config = dict(
    num_hidden_layers=18,
    hidden_size=256,
    num_attention_heads=8,
    num_key_value_heads=4,
    head_dim=64,
    intermediate_size=256,
    vocab_size=4096,
    hidden_act='swiglu',
    norm='rmsnorm',
    norm_place='pre',
    norm_eps=1e-05,
    positions='rope',
    rope_theta=10800.0,
    rope_fraction=1.0,
    qk_norm=True,
    attn_scale=0.125,
    bias='none',
    tie_word_embeddings=False,
    parallel_block=False,
    init='normal',
    init_std_qkv=0.0327,
    init_std_o=0.00545,
    init_std_up=0.0327,
    init_std_down=0.00545,
    optimizer='adamw',
    learning_rate=0.00131,
    beta1=0.95,
    beta2=0.98,
    weight_decay=0.098,
    lr_head=0.00383,
    warmup_steps=562,
    schedule='wsd',
    decay_fraction=0.799,
    decay_shape='cos',
    final_lr_fraction=0.0,
    batch_tokens=16384,
    max_seq_len=512,
    doc_mask=False,
    train_tokens=215800000,
    max_steps=13172,
    dataset='wikipedia_en',
)
MLP neurons of a small language model. Each row is named by its layer, matrix (gate and up: input weights) and neuron, and shows model dimensions 112-239. Each number is 128 + 32 x the weight over its row's rms, rounded and kept within 0 to 255. Numbers have three digits each. A neuron's up and down rows have the sign that makes its largest values positive.
After each neuron's rows, "fires on" lists the tokens most often at its 100 highest values on Wikipedia text that the model never trained on.

L9.gate204:142123082116147139136092087131133142052097084148133183106123171079164213083102121147122181142113161156166184163131175147187122165100144130124184122187128126135131165164140142132102092086148155119115106153137128168101149144134094131109137134112170115114145129117185132104160157074147173074146187126158134130118147150139116113136141108153188168099080129168212201115083146085138122081088
L9.up204:072165131113102120157145106165119122143111181190069137084134144101123153098121072126165074141157127118083154120089155127141131076139126140100132137148111126162104159143124133050134141057205028157182121200143056091161131150130110142069083177112122106129147110162199146123114122102169141110094160172095109147105060082058155135145138186114117155218114107075146126141120083120158155141103
fires on: "fr", "Fr", "cont", "Vi", "non"

L4.gate148:107112133160143122130140123115113130054165119156127107080160112109196088164134118162145097105155101142130209153155127155107056170105183100162138147069104143107088115110146186109120092159124172164098131191097080120140108142129151106108135153119103180146086095122108086168122171146164109176124143053134154115161211121126088143124134067177145156138110139161144143154122136126083163164113
L4.up148:140134119149167122073255163144141188128137078131099079147148123139084118133120096107160118128176115170169097085110151112145112087135129040141104147155073139085118084133088131143157139114151173127139153143095121181206089172136172124125079120115136144136132158108129106148097136124119130146118089157105185122177162157122089146144150099103172150122096127169096064130138082103145143120092
fires on: "mm ", "res ", "m ", "white ", "black ", "ish "

L3.gate196:112117108130148088121154155102125108155145133143084121148147125125124121113175133123128170119159134126177141152105151129166118106093098104102184118168194116172130167208137150144151152166139182150160085163121118126108065089184095115138173107140112117157125151136100157089050151122105169097089103148159088151146156068150158065144100108142133138151139159163154169098084164125128106193169
L3.up196:075085133114147132144130145121114112160036115171119114142148087106092112104160140115149095163168126161142207170092094055157080065162178125099137103022171129162062160099100143101146092088204093143183077167114114110163153153100142128159154182092136167177152121178138119119155151129147074142069148124161142114120106144140114149108130143158153096133147102115125129155183105087086096173090
fires on: "fr", "cor", "Fr", "lar", "nar", "Por"

L12.gate47:136130101176135087098099153200104138153128149179142133117114146172122099130156180117138130105122152067089112155141109139162133114148129117108196198083152132180106138157141125161115074182070151119128075140125190148104129149071145121138177085150108172155125162172126097094096139089174107139161129111101143128120145134084089120154109106162142159152188108130195129100098167097133130125128
L12.up47:125076146108063173132129155142117180129096158082057120107127168123110093124164162119065171118090158128150135113086169117070100135103138171119102152111119092150131151210147183126135175090122139184154140157175150108126133050112142140064081177106123087150116165154167123114136155053144112097173103156079152119183088114159115103125166179086114108169148109175195126126121095079120173170129
fires on: "ad", "s", "d", "f", "ac", "air"

L12.gate0:120092123071114186116161125096092200106161130106147063096158121201059144143143155090128155152099153101160155101191131106153085069156088085115096138062161160125158130118130108124085061116138176126123171109089202116204101170136145182153121124141136093126105157114129169084176124143136123118120121150165125170132175081180109115170169126143131077084104126138194155149106144116172159147113
L12.up0:080090094117134138133128092110084176092176196165117080034119136169111136123109185119142121103134174177129076136203124190143132151109061148124108124152153103106156113111091180132106133095144163136168127112048132105126108160159116136110118147100126129167102213113077097078101139145108142090085124152098118088092157144136090154151103153072127137130106119121154098173082069129142127104163
fires on: "dis", "all", "–", "- ", "– "

L14.gate176:138082170087159115160153171144176098145153154081148151056129103127138203116176087147088090131094138137156205143128142126160133148115123107140106106072125078110144137138142172095144173158109139132105140129139112109160126064068141182149121114123120151189152136151134038128122136139121125150131132119143115101145117116139103122166089151183124150132180077073170108134137199097173159108131
L14.up176:177159137178143128160142187136145119125088093135095069175119161113116084100110163161129170077076138180119142131153142095152137095104089143115142171054119126155124081132116137115155154111111091165117079186117136109145152150077146123065127124068102112158145148097147141137087130097144110143085095112116138100150153143124132068130195088151105125147111090091174105162159087086130110185055
fires on: "t", "d", "n", "f", "us", "p"

L3.gate141:100105146122123131102120175123152068188105135096108119165122085087128149114227135168150127114108085165140073118153108139119115083163106090122131148101114154134200148129098108120196154141067135121120165109072158125088135127178155086024148178157145186125157106107113102102126107177085132130185070109163121152105114137096150084150151191155090152147136093131089109158052204200176132120052
L3.up141:130097131140159111132079115153174127121093121126097142076134138090174150120173167182098183131129139149161116087139149179115117099127130196141063202112110131142144170150118131159162099145099119125108170040135138192153150124121110113158122110129072134113141098129083132127086082111142154132158116122115149105086110096129127120176167122194147193118137172145160115133126148131100143122174
fires on: "Ter", "pass", "Camp", "(", "curr", "decid"

L9.gate196:102182100143082090148128102117104154075157148159148202112123131113161149104092153166141107158127128125180117197160159127168130078131091115075110160177148128134078152106164152137113146164128117083123132160177093119121140102100060126134110105127120151189090091113123153185110142161166106088114191117159123140173070183086077109141112115145199121100139117130151138120132110085112108176113
L9.up196:155176112202133101141126138114126116110142207162120196058116138122177178084159127133196079082138136150124103153147122124163165088109080116086160188130129095147121082112180140075129156153142074087130081163125116092137176116131071092124088145126164167170106120100079094131152145195201118079153144121089098113211127144055119061122091142127169175117137123116120159143113153158100110188128
fires on: "ace", "me", "ane", "ite", "ore", "ze"

L3.gate108:130142093170152098150146119158122131106085098116126091126140160097099087133138165093120138156136170140141117181163068129149126141131205031178110141155169089086116151094192156184155139113117147069167111174135141113117072054149153124101130063071096161100125064139085140135131137140108162096128071115129113168202137065162047111118152124172138136159116183150127138073176193092117116136156
L3.up108:150160063132109147132167116091177069085070110061179102208084136132104182150170131129120135137076112144157148179104098150084120148151114116146146135160120149146143123127159129153157148108129081141173155134097139132095111135143133101103111102100162165116100152145128148160074116160115090154089075122093088137111096171145093168144115087160139085137118127162051188142138166190198094105162
fires on: "tor ", "sy", "is ", "21 ", "Gall", "ip"

L2.gate3:101147140070061131130148147089090136089103151135139129084183103105076121140104160074096085126129106119115124197136098157127119105127167136134194127120130123148197153110135173147113129039146155186154159199164122175130129089129101179149150165110119141129132156130076160134140087124114114167122110115113198159147146167086116086081158131154116155147044092182118204121111135109154141097147
L2.up3:126116146162051154143074136110168159142043079137113133070159165087181095130086119104151103202132112112168137123131069174132176174133148111113175169101109108174132119120165124148105145156189142076086138129089104154154115114174113105174132129137086143103111139158154148067096143085085113109149100104144189107118183106186069138111097133055122081094125096125118189160096146066082169061156
fires on: "pp", "^{", "ap", "II", "ear", "rec"

L4.gate92:129096067132080150122106145135168080125114131094176126135179144122145081129134130093101095123128109170110108063173127107172118106097127089125131147069157121174169198120139131165101158108171106128110126136137162105121112136094171168097117086179141138105106178159204154130166137118163087118087152142119173169096112171130195167089135128087128129117120154097119165163117151132139122135114
L4.up92:143132105126115210198115145170083057108107082151171138036097052154083139176170118118099124146114172081101145103153103092135154110128118070170128071125119143097135145156143112130140173153136103118133122147134123157179123176076154201128117112168143168116061128181122096145150081148160095123170206151134142088148123144112182135095118085109154127128129221132120155124140150098154156141063
fires on: "ic", "ate ", "tained ", "ents ", "Awards", "ended "

L5.gate177:121118102071120142122155138161132080080122108131113174128109097103136143103125163100115135146079175150146111143155145195073113156128186100157128144201159159192080110103146103121138171060154129124136105103094122115099105094117171131073181098138084146104130126157133062100117207108101109111128172170145150153115129150100105154098160124128108123162092083100138094159123182085113168147087
L5.up177:055137113123120147142122164146129139166129113131124130168153107059115165095189160097145160121097154096080171120158195128117136093148088145097182124167185130090103141119123152118130110102114117124178059122159147105145128139136116167122166106114153210145130166117133164101100083164135157086058152116091167222121127112167109126106156106070080141125115130093133112180150123126086131143136
fires on: "won ", "ned ", "received ", "ive ", "aining "

L13.gate148:130127120088108204205066161179118174141109164096129171124132155147104091092114147120155126179157126073160103132206141097167121081155113166157120070142134085065096124106114116104120077149157118098090110091080157114159111208132140103156149138110144153130100071150098137132156113109141078125122166093157101087140121157123107157176081093086185122078140135115087131100089203122145088147146
L13.up148:089154130081084182063088084147155115109149076112136123116102125090143136104175064121195158150193104091111095106129111112082122112146077165147125133096117123103138039122148139149164084138120102062170098136113094139146106143103158113138145135116248157120120156148107109090177159151121093160158099088166102158096178207184115128179126110114156132143127128152185090156140104187135127132154
fires on: ".", "-", "or", "−", "descri", "to "

L10.gate15:138107184066177142185166125130119106118097141086181154083150121120111154152141101138116097133122193156121153085159164083092108105103138101111125089093101129141174140091132142094138116148144115143111138084127107125126114172110133175056163152180136107142100120134078173135122120178130149157118161155100166083109125111105152122131164135145077161169114178120218100126043149160184156193141
L10.up15:127114148115121122156069108120151105169097125119124098133204092161144183213092068155191115059140136125110110111130121148039107129074071093105110149079034166125133109080102113095125169110175133111105089121118099180151134168077141116155138186149151150135113093134168145177144082120124129083154175159125213110129130076133182137098166117116158152159124142104145127140102116149116174142103
fires on: ", "

L5.gate246:135082167117130141161107077089178143146105166075134163150152131189093155157112064156113126120147146148117115124152153109107106108161131084101136137082087112095151162172139148123138149099185169113123105130141095128165085115139113084065141163206153113146079081177154083145138128096144129128118137110103201083114113099206140132101145098170108156158102125101196153133138127137122150200149
L5.up246:158115158125117145186093114123153122135113170122130165119140127122167181152149112130135140137169156128135108085126137080104121130177136083128097086092068132086148125110158118075118134109153122148113138136133118131136107089144116139061069138185144112114090083183128086120123098158145131162108149150095148109102100113142127105115129105122101138193106104123182140129084150145166170206137
fires on: ", "

L8.gate89:112158119104147135094135136155120123069172133121142114073170042182129113106134102094111112136115176139121115163139089085115117099116111057114116143132135161117091180135082125126122179156089062118137199163076150211058084180142110127175135170144125108092097147139192098141101122132100083107129133176110112100164133116128134107097121070135099117121123111121239191150113123118128142134122
L8.up89:089131061108147139135124106160128076092111134122143101089119087086150155136106153062142144073108088134159139196079182115146114125104126113114128147111112137127131147122157141051096142109107143130178160237113082112133160145098143144087135119142080161160058114109172133104151126104090089129108169163083105091103079144093139179135116107075160138146106120111145171141119150154139125115160
fires on: "#", "–", "/ ", "– ", "upon ", "of "

L12.gate19:134133123135116171177109150117054203120068136126150189058180171130116129158156096126066104180152124141177175140125093103114111154159126150135132123109081107099129192105127133136155137128152147132071093096131134148152105137106124158090088180184096161145106131128154179128098118148091109153076146115183141083085114184196124071136096136123103142131157093138113130126132118129111121188131
L12.up19:127178157133092177158160146069086171158091097082144126108140183103142135078144153140159099159158177094082205126151183085078135159085104153134145139114170117132166127155111092186180117119123097149116085140067143164143126127132136084169159160163182123146118155148159106143160133174145089151177128134100167212167155114186202131117152098107193130152148135126120118096089067095115084126135
fires on: ".", ":", ".\""

L8.gate189:131067125104143131124123112083118149143096096115131132124174143148103134133144110149134092116128157133166154204139147098096123101132142077108093097099127137108149150102140134131152124105142212123121109096155134155146104094113106189070085151173142125169107027123141115164126159107177098144100151115120145058086144132165173136112135131154155180106149098101137093143084175117182129117129
L8.up189:148118097092178134153117140057166150183090153109104141161114145107137089112127130103140083131141191124152115115116094108084126130109114047136141137100170151079110147116151113120145165124128135109142090154106128126158125095131148157066059249159142091155086093085146178118151098101127059139144142147092103065140141077132164134149127161147111166148204096080193150131081140112166099140175
fires on: ", ", "which ", "8 ", "where "

L6.gate93:181160145128138101139102153165136116102130123104149111101138123163145094117068184132129112166117151162137093091147099087137084112127117145131181124165099184110103104149187123127091164126182109085059149150126077140107117136082116103115083095120155188143081125138117141089112101105146152134110161133126126113151068157089107084072109123165131151101138173078080173164040124136146123171182
L6.up93:171125152123130023133107118099115094143092139145114102112090156161137150114094173161073078146175128163172115103137159119114137159112101142077135121184116149142164126127106112148132103150171141131112185138151070093110108082168084135146120106135131145170108143127121154159150115160161143093113154152126155095142080174132156105061166094148153126111100134147169144143094141115135094177158
fires on: "ane", "ing ", "ace", "men", "Se"

L3.gate199:141155149163110179135109095118104139139087127105158121183085161125125145099178151147137172120189137121135102151148169101097151104177173146090168108114170124119126105174107157118077130116159079112071156107098094149095165191126088130138124161164093089138134127107127138123122140155150117123125089122131133129166031114113149115149130133194140106145070125174157134169150133125122057110110
L3.up199:131160086111081103124139139139155098156115156148100109121143165109142094100127127116097114165128106134152085154147175187112136138115106122122095148113133089161101072136074116095148191108090147105094188091138136109108108153069170160147119092171140112159131197130130104117135206118142111132144132111162097133169103131117136122096184106149143147153091150197111156138187126151162136123189
fires on: "We", "ight", "Me", "compar", "He"

L10.gate74:065102115072119099146106117143157085131153134102131139159133131196119157138121125116121067138111143107141158201147167084190068177154156095122142040096125118129151189127092164133073129143135111067137105105130108173131143137112145116187122123201135134145133115126121100156148114152108116113118106104150135041106104121131185172165142153208082085130104117137161126203086133118132087127098
L10.up74:087108149133148129183091112168139090168105132136093115162157070151191188150144129080158076127125124138126112158113123097118095120140120112152151082111107128123118161171099176022102156142152048084150083097099094172119124187133153134198069097167144111128110092189176129143198112187115116104153125136086089126132127102128165155138098145183087044162141136150131104170127177153114105136052
fires on: "to ", "of ", "by ", ", ", ": ", "after "